config.yaml
d_model: 448
norm_eps: 1e-06
positions: "rope"
tie_embeddings: false
init_std_up: 0.0337
weight_decay: 0.62
MLP neurons of a small language model. Each row is named by its layer, matrix (gate and up: input weights) and neuron, and shows model dimensions 80-175. Each number is 128 + 24 x the weight over its row's rms, rounded and kept within 0 to 255. A neuron's up and down rows have the sign that makes its largest values positive.
Before each neuron's rows, "fires after" lists the tokens most often just before its 100 highest values on Wikipedia text that the model never trained on. A number after a token or word is its count.

fires after: " d" 19, " D" 11, " resp" 10, "p" 8, " ret" 7, "um" 6
L5.gate389 [150 136 131 162  85 113 139  62 107 123 108 136  96 144 112  82 149 132 142 126 143 114 154 142  98 139 111 108 142 148 130 128 113 138 145 119 127 115  98 138  93 119 117 118 141 108 127 100 151 144 105 152 111 111 114 145  91 156 134 134 113 120  83 185 165 128 147 118 134 157 152 114 120 128 129 127 140 104 156 132 125  95 125 119 144  98 119 139 109 115 161 130  84 145 150 118]
L5.up389 [135 136 121 158 159  63 177 118 147 171  66 124 104 123  96 155 118 133 146 117 130 161  98 129 126 142 124 131 118  86 115 157 109 158 114 118 142 138 114 131 124 131 151 140  67 135 103 154  99 109 130 165 155 119 152  89 139 123 120 111 121 209  95 115 154 119  78 143 150 116 137 115 129 132 158 100 118 134 128  99 152 127 165 158 111 144 160  93 154 112 193 110 137 198 142 135]

fires after: "." 89
L4.gate214 [133 122 167 139 169 111 150 120 137 106 122  89 107 129 106  96 125 141 108 100 129 153 102 111 162 132 107 128 135 124 149 128 132 111 129 119 149 121  99 120  95  97 134 111 127 111  97 133 158 113 110 108 120 107 114 122  80 124 150 169 139 106 121 113 156  82 180 115 163 133 122 114  98 124 136 115 164 194  99  91 106 111 150 171 100 107  91 126 178 121 164 108 108 113 114 130]
L4.up214 [108 137 128 110  91 132 136 161 163 118 151 131 119 158  80 147 131 132 183 105 118 183 116 180 146 151 128 130  97 121 116  93  54 117 148 106 110 132 120 106 127  93 162 150 123 135 101 104 109 154 165 117  68 107 129  85 125 142  85  99 137 132 117 137 152 158 109 114 129 116 129 111 105 126  96 152 155 141 153 155 150 146 162 146 133 125 118 122  93 173 111 160 124 102  78 147]

fires after: " |" 41, "\n" 6, "N" 5, ":" 4, "ome" 4
L8.gate423 [114 155 108 107 114 119 170  95 126 127  95  67 142 117 122 127 113 146 165 136 119 167 134 124 148 153 164 112 157 146 126 123 129 131 149 132 127 111  92  92 144 132 151 132 114 122 157 172 121 122 137 158 119 106 129 109 148 148 137  95 147 153 111 134 119 153 155 117 122 175 133 143 124 145 161 136 104 122 126 112  86 142 144 139 120  83 109 125 127  86  83 131 136 127 121 136]
L8.up423 [160 106 115 150 130 114 132 160 131 162 136  94 189 162 109 151 121  72 108 142 110  74 101 117 126 140 135 103 127 145 161 149 129 164 143 152 178 135 125 138 102 145 155 120 109 143 131 104 103 121 171 144  94 164 141 120 113 141 142  94 146 100  97 109 142 135 123  74 141 143 125 150 136 146 115 213 156 119 156 119 120 123 150  81 125 144 175 117 147 139 117 127  98 133 137 133]

fires after: " and" 20, "," 19, " \"" 9, " but" 6
L7.gate304 [106 123 146 142 183 137 109 150 113 134 150 122 135 130 127 150 153  90 113 145 200 114 128 123 149 131 146 129 155 125 146 131  81 153 166 118 114 150 115 137 101 127 131 142 147 175 133 151 111 101 106  97 125 107  91 132 101 114  67 134 132 118 121 122 164 151 119  83 140 135 102 127 141 134 147 119 158 127  77  53 107 151 121 141 134 124  99 107 195 125 133 115  88 138 130 178]
L7.up304 [156 130 108 129 103 103 127 126  91 127 108 109 151 135 112 143  95  94 111 131 168 117 134 130 139 122 123 139 136 124 163 155 131 166 163 144 106 109 123 160  92 125 107 128 138 122 140 100 181 103 124 120 134 144 104 145 162 128 149 135 166  85 178 119 149 156  85 140  68 119 144 120 149 114 146 134 141 157 117 106 148 124 140 143 104 146 119 109 125 128 147 120 114 150  98  96]

fires after: " C" 27, " K" 22, " L" 17, " Mal" 5
L4.gate121 [132 125 123 148 141 147 113 140 131 119 147 126 139 140  83 143 136 139  74 147 114 171  98 127 136  99 137 108 119 142 120 118  86 130  94 150 129 133 155 127 115 129 158 112 154 128 201  95 168 169 147 133 111 110 146 145 125 121 139 101 126 118 179 164 128 121 167 129 126 109 147 129 127 162 105 130 144  55 167  95 131 104 153 135 128  83 121 100 111 147 129 135 106 140 172  49]
L4.up121 [182 103 117 114 107 123 152 132  98 116 113 107 125 147 138 134 147 115  60 147 163 131 157  77  82 108 133 108 140  86 118 130 114 145 103 111  88 145 122 151 171  93 107 102 102 169 151 141 152 104  87 107 126 108 131 111 161 116 132  84 154 101 131  72 149  96 145 206 117 153 161 132 130 142 137 131 135 113 135 138 137 120 140 117 149 112 150 114  92 137 127 158 128 170  85 105]

fires after: "-" 20, " (" 12, " M" 10, " D" 6, " C" 6
L2.gate479 [146 161 167 124  95 124 109 145 153 168 113 134 167  74 183 112 129 138 154 152 143 208 126 142 155  74 143 100 113  75  98 151  91  67 146 175 139 103 147 135 161 121 143 107  93 140 148 130 113 115 126 133 135 115 106 109  68  86 140 149 113 137 154  59 129 125 143 136 139 130 143 103 163 122  91 116 133 109 157 109  99 125 124 144 139 128 138 141 120 127 135 110 108 139 104 101]
L2.up479 [170 135 124  83  91 121 133 104 110 128  91 143 162 158 113 105 128 136 180 103 142 135 110 108 131 111 118 113  88 139 139 154 123 112 167 138 138 113 101 128 172 163 136 111 110 138 147  73 159 143 138 137 119 134 130 130 134 119 128 168 126 101 138 136 128 110 155 159 136 149  98 100 117 117  89 133 104  76 113 111  97 122  98 122 107 145 155 116 137 105 139 171 167 187 120 100]

fires after: "," 29, " and" 18, "-" 10, " that" 7, " un" 4
L7.gate897 [127 164 133 148 122 141 121 175 141 119  97 136  95 106 123 129  85 140 123  91 172 126 121 150 163 101 122 118 151 170 109 152 129 160 135 158 147 116 117 141 105 104 139 134 121 139 100 161 108 137 138 134 156 135 109 121 130 140 120 139 107 113 161  97 160 170 114 126  91 110 103  72 134 128 131 157 155 140 112 100 126 161 149 138  98 128 105 129 130 116 151  74 108 102 140 135]
L7.up897 [ 96 116 135 124 159 117  91 113  92 107  67 121 122  99 154 109 121  77  95 115 136 107 140 147 152 123  85 184 167  97 133 149 140 122 150 107 124 141 148 154 113 122 111 102 127 137  97 164 140  87 134 144 154 114 105 127 149 126 134  86 118 110 124 101 175 123 123 112 156 111 128 137 144  98 164 113 172 127  63 120  99 185 112 135 159 156 131 116 135 128  98 142 153 129 121 154]

fires after: "," 30, "." 23, " s" 8, " al" 5, " 1" 4
L8.gate672 [128 151 179 119 103 143 114 143 145 129 150 105  90 139 104  83  91  97 114 127 126 126 111 135 159 113 123  90 150 101 128 174 116 123 116 157 100 151 150 106 143 156 143 118 158 159 111 134 138 138 138 132 165 104 112 116 142  86 148  81  95 138 147 152 112 130 147 168 125 111 142  93  96 132 131 144 141 159  95 166 137 120 122 126 131 158 135 123 113 136 105 139 101 126 187 133]
L8.up672 [144 150 120 141 127  84 165  85 148 132 148 139 122 137 134 167 135 109 132 127 142 121 113  71 137  73 109 145  97 116 113 118 162 169 120 123 137 136 145  94 121 134 161  93 129 138 103 130 147 116 148 106 127 110 115 115 133 124 165 132 142 143  59 167 146 136 155 158  72 151 135 143 106 105 122 181 136 123 104 149 134 111 126 141 124 171 124 119 144 135 188 128  70 126 127 150]

fires after: " (" 41, "-" 22, " \"" 9, "yd" 6, "ia" 4, " " 4
L2.gate342 [117 120 140  92 120 167 126 149 148 117 109 125 161 119 171 113 115 144 141  76 135 144 151 156 143 148 138  68 178 126  75 147 142 117 119 147 104 111 177  95 118 149 158 100 110  98 160 136 111 108  84 129 138 159 150 137 170 114 126  96  94 140 139 117 124 102 133 114 124 135 106 156 148 110  96 167 167 142 135 133 133 136 112 123 153  62  91 134 152 146 119  90  98 132 142  98]
L2.up342 [137  88 111 129 142 147 111 112  94 132 129 160 122 164 105 143 125 168 113 125 147 120 128 134 100  86 118 147 157 141 130 148 130 167 122 133 123 121 108 148 128 147 156  70 146 126 112 129 114 110 139 118 137 183 120 119 148  89 174 166 118 150 118  85 134 129  93 124 140 103  75 105 130 122 140 141 116 157  98 124 139 197 159 152 160  97 154 140 212 124 109 121 108 102  83  99]

fires after: " d" 25, " D" 11, " M" 10, "ud" 6
L4.gate408 [ 96 117 118 123 164 124 118 113 133 131  95 139 127 115 117 118  96 166 154 119 118 142 140 126 139 128 156 141 159 113 114 111 129 124 139 127 135 131 155 163 125 139 141 102 134 123 156 136 143 148 138 130 165 126 123 177 136 118 157 144  76  97 147 166  93 108 124 163 145 128 143  73 104 154  99 125 130 170 144 116 100 119 130 149 184 120  87 124 107 153 105 117 140  82 132  90]
L4.up408 [152 102 168 125 100 127 135 141 115 146  70 117 153  91  94 150 123 145 118 134 168 138 156  81  75 103 101 130 119 147  97 153  72 145 158 104 148  75 126  97 118 128 136 197 123 132 167  84 144 107 109 131 139 152 117 118 114 116 105 133 145 119 108 136 150 134  97 149  73 122 139 119 140 110 144 148 115 141 158 138 140 149 113 134 140  95 102 139 119 130  86 160 147 157 147 110]

fires after: " |" 26, "|" 25, " W" 10, " L" 6, " p" 5
L9.gate254 [ 92 144 168 117 100 120 126 116 101 146 134 117 106 118 150  73 116 118  79 147  90 112 173 111 120 126 153  78 107  87 171 132 112 157 142  94 127 103 126 135 149 115 135 135 138 152 119 159 158 114 121 147  85 119 127 126 162 133 116  90 135  82 104  90 124 118 118 131 155 131 104 131  96 124 153 104 135 123 137 130 136 100 144 170 112 118 107 135 123 116  89 145 146 130 171  97]
L9.up254 [185 145 165 119 119 167 130  88 147 114  69 120 125 126 118 118 118 138 127 153 147 118 124 142 135 164 134 148 147 190 138  91  93  97 128 163  91 123 141 161 141 138  98 127 134  95 105 110  84 104 150  95 110 168 149 127 109 106 141 160 134 118 123 147 102 125 104 102 136 140 144 165 135 146 185 139 140 135 121 135 163 159 131 151 159 119 126 131 171 149 123 110 133 131  90 157]

fires after: " B" 17, " b" 15, " d" 15, " D" 15, " l" 9
L4.gate447 [123 124 106 143 147 144 126 100 111 114 149 143 103 169 150 134 108 151 128 113 143 109 145 181 125 120 104 106 227 171 136 134  96 107 158 144 148 124 117 133 114  85  94 172 137  86 145 122 137 151 103 136 148 132 140 128 106  77 154  99 126 117 106 120 117 151 155 122  91 148 151 125 138 158 160 133 133 116 103 153 131 113 121 142 163 127  93  92  97 140 126  98  76 125 139 122]
L4.up447 [163 122 106 134 172 131 130 145 117 121 146 138 169 150 118 143 131 149 132 165 132 180 150 124 104 134 151 113 103 124 107 144 105 115 134 111 135 172 137 135 144 135 133 124  69 148 141 126 125  78 157 134 149 149 104  64 142 101 138 112 174 122 131 183 171  74 132 135 118 141 193 107 130  69 125 114 124 188 138 138 114 118 131 140 114 156  86 130 118 151 155 163  93 112 133 129]

fires after: " D" 15, " G" 11, " B" 11, "D" 9, " S" 8, " d" 7
L4.gate266 [144  92 127 133 115 234 122 126 131 124 116 149 119  62 153 116 113 123 111 128 147 133 147 150  98 124 139 105 142 148 107  97  76 107 123 115 135 144 146 105  54 140 171 106 142  89 137 135 150 145 127 183 141  91 134 129 138 139 111 134 149 100 101 153 137 124 188 105 122 152 167 109 143 143 123 108 107 116 141 166 110 126 117 162 109 116 106  78 120 101 150  99 143 113 152 140]
L4.up266 [157 129  98 129 105 126 139  81 110 137 126  99 115  80 111 107 102 113 158 105 125 155 142 116 145 149 144 138 132  97 140 124 106 104  97 117 149 121 130 150 123 138 108 156 125 108 144 119 133 132 167 143 154 131 117  66 117 127 142 133 140  93 120 145 120  94 106 137 150 136 155 119 122 147 142 108 120 194 159 116 119  95 156 140  92 160 123 114 158 150 123 166 138 184 124 147]

fires after: " |" 25, " M" 8, " C" 6, " D" 6, " S" 5
L2.gate780 [105 146 174  91 133  87 156 137 146 140 129 102 102 103 117 132 164  54 108 142 104 106 171  61 154  88 136 109 108 140  90 137 124 116 128 101 109 138 173 174  96 150 124 163  76 108 184 136 125 146 136 116 129  88 129 134 120 172 102 113 132 102 137 118 173 139  96 110 128 177 130 124 166  75 130 141 150 122 172 114 124 115 176 107 149  73 128 148 136 128  93 132 126 159 109 111]
L2.up780 [122 160 129 143  77 126 115 127 162 145 103 114 132 129 118 133 115 114 190 122  98 112 123 135 157 109  76 107 157 132 107 126 116 153  72 132 147 130 142 142 139  90 156 101  94 120 138 187 162 145 148 121 149 137  75 167 123 118  68 149 129  98 125 132 173 117 145  96 122 124 131 126 130 125 102 162 117 125 133  76 115 101 123 136 128 103 152 118 122 124 113 130 126 114 142 160]

fires after: " N" 21, " Ch" 9, " down" 8, " Sh" 6, " R" 5, " F" 5
L4.gate619 [ 90 132 145 113 100 147  91 130 139 118 161 124 118 110 139 137 115 114  70 177  86 149 143 114 139  77 172 130 115 149 145 157 102 102 137 129  86 132  86 135 138 131 140 140 146 147 136  89 164 137 143 137  51 118 124 155 133 127 115 109 141 129 154 126 138 149 127  99 133 180 106 143  89 169 143 140 176 105 142 178 112 165 114 145 129 108 125  72 108 140  89 100 134 128 122 144]
L4.up619 [118 118 125 120  88 101 116 102 130 138 136 162 132 132 117  74 135  93 107 161 117  80 100 129 114 128 136 139 123 163 108 171 130 105 172 136 106 123 154 130 132 112 123 125 104  78  78 124 140 140 132 135  85 118  97 105 138 105 120 170 132 158 125 126 150 111 121  89 126 163  99 147 119 150 127 131 134 103 146 167 139 153 135 163 133 142 156 121 105 132 115 171 147 115 138 132]

fires after: " l" 21, " sp" 12, " f" 10, " F" 8, "L" 6, " se" 5
L4.gate282 [192 144 106  97 132 140 144 136 150  89 134 114  93 126 178 126  90 145 100 101 167  98  99 166 107 134 132 129  99 165 128 105 109 136  91 124 147 114 123  79 102 103 128 148 169 141 128 157 118 161 111 146 168 106 143 164 150 103 113 121 165 129 120 159 182 112 146 125 134 107 131 169 155 140 134  98 141 116 113 149 144 139 177 154 133 118 149 104 145 144 175 109  90 138 156 117]
L4.up282 [132 139 129 125 133 129 110  25 156 110 105 160 160 142 129  96 161 111 135 126 142 129 132 127 110 101 153 139 117 166  81 130 155 118  95 163 110 107 107 113  96 102 153 165 103 119 166 127 155 103 105 126 101 127 122 138 140 152  95 110 119 150 170 134 149 120 129  91 180 154 140 158 135 111 154 108 156  98 152 129 164 104 147 134 106 108  99 112 146 121 135 121 145 121 106 177]

fires after: " J" 31, " N" 11, " R" 8, " Jo" 5
L6.gate595 [112  90 148 169 102 130 142 145 143 122 112 149 106 114 132 156 114 133 143 137 128  99 133  97 130  95 138 130 122 137 176 122 127 145 132 153 119 119 103 120 151 136 143 155 128 148 170 101 185 184  68 121 101 115 132 126  99 160 160 105 111  82 136 120 106 120 108 154 168 175 117 123 121 159 152  81 141 110 139 136 129 147 136 124 119 109 109 103 122 153 124 165  88 114 124 124]
L6.up595 [121 155 139 165 115 130 103 176 112 104 119 121 130 147 106 136 125 126 107 108 148 153 159 129 165 104 129 129 107 110 139 138  79  92 127 169 117 117 157 135 150 127 138  99 116 140  91 110  89 133 107 145 130  95 113 122 126  89 144 114 112  85 174 182 149 126 131 159 132 134  72 100 115 161 102 114 138 131 160 140 101 169 160  62 127 141 138 103 112 121  97 151 163 134 132 122]

fires after: " N" 16, " K" 16, " C" 11, " al" 7, " l" 5, "-" 5
L8.gate967 [104 144 143 139 115 127 109 139  95 109 114 131 152 111 132 120  69 184  87 123 127 149 136 154 123 133 116 113 117 146 109 128 106 129 154 148 153 138 125 148 149 148 109 114 107 210 172 139 119 137 110 113 115  84  88 104 154 136 105 132 128 126 175 114 160  79 118 124 141 123 129 109 142 151 148 126 112 163 127 121 122 139 161 134 147 149 122 130 147 114 104 150 102 150 147 119]
L8.up967 [135 130 126 121 129 136 157 132 117 129 103 143  77 134 160 135 135 126  43 143 132 147 124 135 124 132 136 132 160 112 145 131 119 104 120 134 129 120 124 174 112 152 137 169 121 163 128 135 139 142 121 135 125 160 105  82 168 141  75  86 114 114 126 112 144 129 121 146 128 136 126 134 125 118 122 152 108 152 101 104 154 163 134 150 130 106 147 111 153 157 123 164 110 131 139 127]

fires after: " |" 36, " Sc" 8, " P" 4, "L" 4, " l" 4
L8.gate831 [134 154 134 115  94 143 128 123 120 131 121 116 130 126 171 124 163  78 118 125  83 172 134 117 136 127 131 135 139 144  80 114 142 145 145 144 125 145 101 136 125 161 135 122 143 150 109 112 165 112 127 137 112  74 139  74 105 158 118 126 185 169 111 159  99 120 103 157 108 162 146 139 134 122 143 142 150 134 155  89  93 199 120 139 115  80 102 128 113 158 109  97 133 119 150  80]
L8.up831 [115 150 158 108 100 166 143  94 130 107 116 124 123 143 123  98  88 135  86 136 102 133 121 162  89 120 103 138 123 162 165 154 133 136 152 148  99  76 168 136 158 173 101 125 158 103 125  92 155 122 164 123 149 117 115  79 157 120 122 122 134 122 155 166 104 137 127 112 148 201 126 128 110 118 175 154 115  84 109 103 122 166 153 126  98 120 117 128 114 116 101 121 109 109 103 135]

fires after: " g" 17, " t" 10, " G" 10, " he" 6, " go" 5, "G" 4
L4.gate137 [148 133 115  94 110 122 125 147 136 132 113 124 149 133 112 116 118 170 136 108  84 128 106 129 138 171 118 123 119 142 132 114  69 136 136 138 100 126 145 159  91 138 117 143 106  88 191 137  93 100 150 160 108 126  83 115 116 111 157 137 172 115 151 135 154 133 109 121 112 107 164 127 143 107 119 119 111 121 144 146 125 152 133 130 130 134 107 109 116 110  95 152 110 157 184 115]
L4.up137 [172 126 117 104 146 121 123 107 127 126 101  80  94 137 115 126 143 143 130  99 118 166 152 102 139 133 143  96 124 122 144  81 135 100 132 149 155 124 122 130 150 187  87 138 146 157 124 140 144 130 104 151 121 102 165 142 109 101 127 128 180 109 140 128 113 196  88 114  93 125 139 154  74 164 141 140 125  93 121 156 117 124 123 114 129 120 141 103 178 123  78 126 110 118 122 155]

fires after: " G" 16, " g" 14, "h" 10, " s" 6, " guitar" 5
L4.gate537 [135 109 112  86 135 141 145 122 133  85 126 143 150 153 130 121 119 148 150 109 121 123 112 125 177 134  68 128 133 128 116 138 111 141  99 169 108 130  97 145 116 163 129 155 125 140 133 170 145 111 124 143 126 145 176  96 100 143 157 115 185 158 158 152 141  92 159  91 110 138 126 147 139 128 102 136 141 108 159 106 154  93 153 149 117 126 136 110 144 157 139 112 100 126 111 126]
L4.up537 [120 105 116 133 108 138 123 100 138 158 124 126 134 162 138 111 146 108  64 137  78 143 122 124 149 144 115 135 128 125 145 156 127 106  89 163 157  95 116 105 130 149 125 111 139 104 141 162 127 148  88 149 134 146 157 133 150 134 147 149 170 132 166 162 107 124  84 120 140 109  94 142 131 117 136 120 145  61 133  99 136 111 118 155  83 113 125 161 110 141 166 141  97 130  99 144]

fires after: " l" 33, " p" 10, " sp" 8, "-" 7, " |" 7, " P" 4
L4.gate889 [192 153 121 141 135 158 153 116 136 151 134 172  91 119 147 101  97 159 111 141 143 136 138 104 118  95 120 111 155 132 135 153 159 134 115 104 131 155 157 116 124 133 202 146 147 107 123 137 125  98 171 185 108 118 111 146 143 159  78 180 130 114 129  83 162 129 143 104  93 133 121 122 161  81  91  97 146  99 178 138 114  98  76 118 156  90 127 114 150 115 134 127 119 146 140 124]
L4.up889 [138 177 126 186 130 117 157  93 119 121 118 148 102  90 125 105 129 135 162 124 113 141 114 100 123 110 143  83 144 146 115 108 160 135 107 127  84 112 193 101 121 118 105 134 123 138 165 152 100 135 136 128  82 120 118 184 148 123 119 135 126 114 114 144 119 118 199 121 131 178 151 160 113 146 161  94 145 110 113 153 143 124 118 152 149  93 120 140 137 140 147 110 112 117 136  89]

fires after: "," 36, ")," 9, ";" 6, "." 5
L9.gate427 [116 141 130 165 145 104 102 132 126  96 112 109 136 145 128  93 118 145 123  98 157 146 113 143 140 167 150 152 133  83 100 143 108 152 125 186 114 119 166 107 107 131 135  90 143 136 140 104 127 104 129 111 129 125 119 149 151  84  97  95 107 136 143 132 114 157 162 135 102 126 174 105 124 114 156 101 129  98 100 131 137 113 161 104  98  92 145 151 162 164 147 109 122 134 115 149]
L9.up427 [170 174 132 101 126 133 138 110 135 134 146 121 133  92 130  91 174 120 110 154 155 161 147 107 163 117 118 143 158 126 145 136 148 102 101  81 156 116 144 115 104 152 163 135 137 131 123 109 159 124 159  94 149 116 104 135  88 115 106 119 169 131 114 149 140 140 194 156 125 132 112  91 139  91 104 107 132 125 129 183 146 116 146 139  76 147 108 134 154  89 130 115 130 132 116 136]

fires after: "." 91, ")." 5
L5.gate779 [ 83 117 146 132 145 129 113 171 124  87 109 143 124 126 121 111 150 141 170 115 164 145 113 160 183  92  97 106 124 101 125 110 118 117 168 134 113 110  96 119  98 123 142 119 107 140 123 115 125 139 154 135 115 124 120 160 120 145 128 168 136 140 147 121  98 138 145 117 135 166 151 126 136 151 111 140 189 154 133  89 118 113 140 104 135  89 136 126 127 154 132 121 131 113 190 179]
L5.up779 [120 131 145 100 137 132 134 162 155 130 136 167  95  99 134 126 135 115 144 138 209 189 111 147 168 110 119 106 125  82  95 105 157 107 174 113  93 111  82 110 106 134 132 109 116 144 133 127 159 136 127 105 100  56  75 102 118 142 118 117  84 175 153 150 125 112 118 107 119 146 130  83 122 161  70 138 112 164 170 110  87 130 132 147 144  89 148 178  95 116 148 115 143 120 133 125]

fires after: " |" 55, " t" 10, " T" 9, " p" 8, " O" 4
L5.gate709 [111 125 149 168 129 113 138 121 102 140 153 141 127 145 128 138 135 138  79 109 142 157 135 144 130 111 140 158  76 121 148 153 177  65  97 111 125 139 130 126  97  93  81 121 155 157 115 116 135  95 127 136 138 102 133 119 131 135 147  95 127  94 140 124 121 162 141 165 147 144 113 115  93  94 125 122 145 153 131 125 128 105 135 105 123 110 127 115 128 101 117 130 140 129 128 164]
L5.up709 [142 114 111 135 105 131 146 125 144 142 111 120 107 131 132 156 142 151 114 118 190 171 170 145  94 118 127 154 146 192 132 122 142  99 138 159 137 125 141 151 183 141  98 125 162 121 133 136 121 137 110 146 146 108 129  98 181 127 141 115 122 143 114 152 105 121 132 112 126 120 125 131 129 128  97 117 108 109 142 138 156 100 104 117 124  91 108 122 140 101 128 174 145 106  88 108]

fires after: " Cong" 14, " pol" 13, " Pol" 9, " fin" 9, " Franc" 8
L4.gate694 [105 128 121  73 115 155 107 132 120 119 211 163 142 117 120 134  97 156 110 104 126 161 108 161 146 147 162 121 173  97  96 121 103 173 140 129 114 114 115 127 157 136 137  78  96 101 106 128 138 137 124 144 112 133 106 107 171 129 115 106 149 148 157 144 101 123 127 105 109 163 162 123  85 121 145 126 169 137 165 136 121  87 147 152 148 134 134 118 123 116 111 137 136 156 140 129]
L4.up694 [134 116 171 154 144  98 102 110  84 190 130 106 149 113 106 109  86 145 180 131 125 111 135 123 159  92 128  93 138 109 146 161 139 136 121 140 146 129 116 118 104 180 133 142 109 132 152  94 113 121 145  67 129 138 160 149 118 133  97 118 139 141 137 106 110  83 143 130 103 118 148 183 124 109 115 116 140 148 120 113 150  86 160 146 153 114 131 125 140 104 105 119 148 163 138 117]

fires after: " N" 20, " r" 9, " C" 7, "K" 7, " K" 5, " Z" 5
L4.gate20 [ 99 141 111  96 126 178 154  76 144 138 180 142 137  92 163 142 169 159 122 124 126 140 141 158 113 100 105 114 143 137 130  69 128 156 148 138 139 142 144 144 108 121 134  71 135 161 131 155  83 106  52 105 152 138 127 105  97 141 146 115 119 163 156  85 136 139 119 126 142 145 118 138 118 153 130 122 135 135 144 112 144 142 133 119 111 172 109 141 134 149  93 131 119 158 160 164]
L4.up20 [117 171  94 153 121 169 134 128  97 156 146 104 139 164 116 159 135 114  79 127 132 137  97 101 120  85 160 111  91 116 172 160 120 125 110 143  79 138 128 160 147 175 116 149 181  86 195 150 162 115 101 101 111 147  98 107 155 137 164 138 149 121 145 129  95 102  93 142 137 145 161 151 134 119 126 191 108  87 124 152 148 129 159 108 109 131 167 130  86 122 143 179 131 179 133 128]

fires after: " N" 20, " c" 14, " Mo" 8, " M" 6, " C" 6
L4.gate297 [ 89 128 160 134 120 128  89 143  78 144 134 131 178 113 108 107 146 128 109 140 135 129  95 105  79 132 189 121 155 131 139 152 116 124 141 146 140 123 136 173 122  88 144  89 140 165 150 124 143  97 118 134 134 114 154 160  95 133  76 121 113 145 154 145  83 146 113 151 148 106 104 128 134 102  81 141 184 130 116 174 108  96 150 131 161 114  85 125 146 101  65 135 122 164 104 168]
L4.up297 [140 145 137 175 129  97 139 127 144 127  56 139 131  83 161 146 120  79  93 136  84 200 135 125  94 146 155 117 104 160 144 159 104 125 111 143 144 127 106 125  85 123 106 145 111 132 119 146 125 114 106 131 115 131 119 113 147 111  86 111 123 124 140 150 114 166 148 146 144 113 127 142 178 106 127 131 128 123 110 109 171 111 159 119 147  56 114 123 126 114 148 173 114 140 113 128]

fires after: "." 81, " |" 6, ".\"" 5, ")." 4
L7.gate188 [108 111 161 102 114 117 138 110 117  94 135 150 114 140  86 153  95 108  89 172 124 116 121 116 161 135 161 152 149 111 113 142 125 170 143 147 167 124 118 102  91  92 120 145 138  93 101 120 169 147 119 132 135 118 113 115 147  84 110 174 107 146  91 163 139 103  95  86 135 163 139 125  78 131 121 131 116 154 128  94 104 134 172 139 104  99 122 123 142 119 128 142 144 121  99  88]
L7.up188 [ 97 123 189 144 118 110 148 145 116  86  96 182  99 113  99 130 138 133 123 118 127 164  81 129 129  78 102 116  95 126 131 127 109 114 114 143 147 128 118 129 135 106  85 143 145 151  91 101 120 128 131 140 107 133 109 127 121  89 134 172 119 148  87 135 178 136 128 154 110 137 147 120 109 185 122 119 126 133 157 135 124 138 114 178 127 154 160 130 118 153 138 101 122 133 159  81]

fires after: " |" 54, " the" 7
L13.gate127 [128 143 154 131  83 153 128 129  81 105 129  75 120 153  95 164 124 102 108 149 113 129 114 130 137  98 172 141 123 107 113 143 127 139 143  77 128 115 113 121  60  82 125 159 119 153 160 141 158 157 118 163 103  91 137 119 139 155 161 110 151 105  84 125  97 148  86 129 150 156  70 138 147  91 143 153 119 123 160 141  80 143 122 121  88  95 139 119 120 125 126 120 144 165 140 119]
L13.up127 [115 161 122 137 111 131 109  81  80 180 121 125 161 100 151 105 149 155 122 124 123 131 118 135 140 120 121 155 135 150 116 104  98 179 126 163 132 138 134 147 145 143 124 163 123 143 125 130 116 101 133 142 148 150 127 104 124 134  94 110 119 103 129 106  99 138 186  63 112 137 130 130  99 130 119 148  99 108 141 133 120 136 111 101 124 114  85 112 157  94 100 129 153 118 159 152]

fires after: " m" 22, " J" 16, " M" 15, " d" 9, " D" 7, "int" 4
L4.gate128 [115 142 114 135 140 126 114 136 138  95 150 155 125 108 116 132 211 107 156 136  84 156 145 135 117 127 152 122 106 117 112 139 107 121 148 109 163 120 119 110 119 118 117 127 174  84 125 124 106 150  85 113 140  59 142 117 101 137 144 149 142 132 106 196 109 117 131 142  85 138 142 121 127 152 126 138 122 162 135 118  97 145 156 148 118 118 102 118 114 114 101 140  81 146 111 133]
L4.up128 [134 134 151 133 152 181  93  95 114 109 117 131 151 145 120 113 137 121  94 143 129 143  94 125 124  60 145 144  94 119 124 146 136 121 158 142 163 109  89  97 112 161 124  93 142  95 150 124  79 110 142 167 131 159 152 109 162 168 113  96 149 153 147 136 161  88 116 138 117 130 156  89 136 189 129 134 164  86  73 121 114 147 112 131 142 118 136 164 118 128 138 150 100 156 131  96]

fires after: "2" 13, "w" 13, "-" 12, "–" 8, " z" 7, " (" 4
L5.gate585 [129 111 160 117  75 171 138 129 113 109 129 162 138 145 125 126  99 148 179 144 173 170 118 139 102 120 105  82 159 140 115 137  73 118 152 142 152 130 123 109 141 120 148  89 172  94 149 140  80 126  98 139 136 114 124  86 156 133 123 122 153 193 147 100 171 125 105 148 141 122 129  97 126  86 146 123 135 111 144  97  83  92 143 124 166 116 119  99 113 138 146 122 140 176 143 145]
L5.up585 [158 135 119 141 140 130 132 127  92 111 107 129  97 141 131 147 131 160 171 109 105 109 172 132 116  73 111 112 110 117 104 124 132 117 145 115 115 146 136 130 132 128 126 125 110 108  96 116  79 107 117 116 197 132 120 156 133 100 149 142 128 176 117 107 149 112 154 123 141  66 168 128  98  77  91 150 122 123 160 115 118 164 116 135 133 130 111 146 200 185 115 151  98 160 140 117]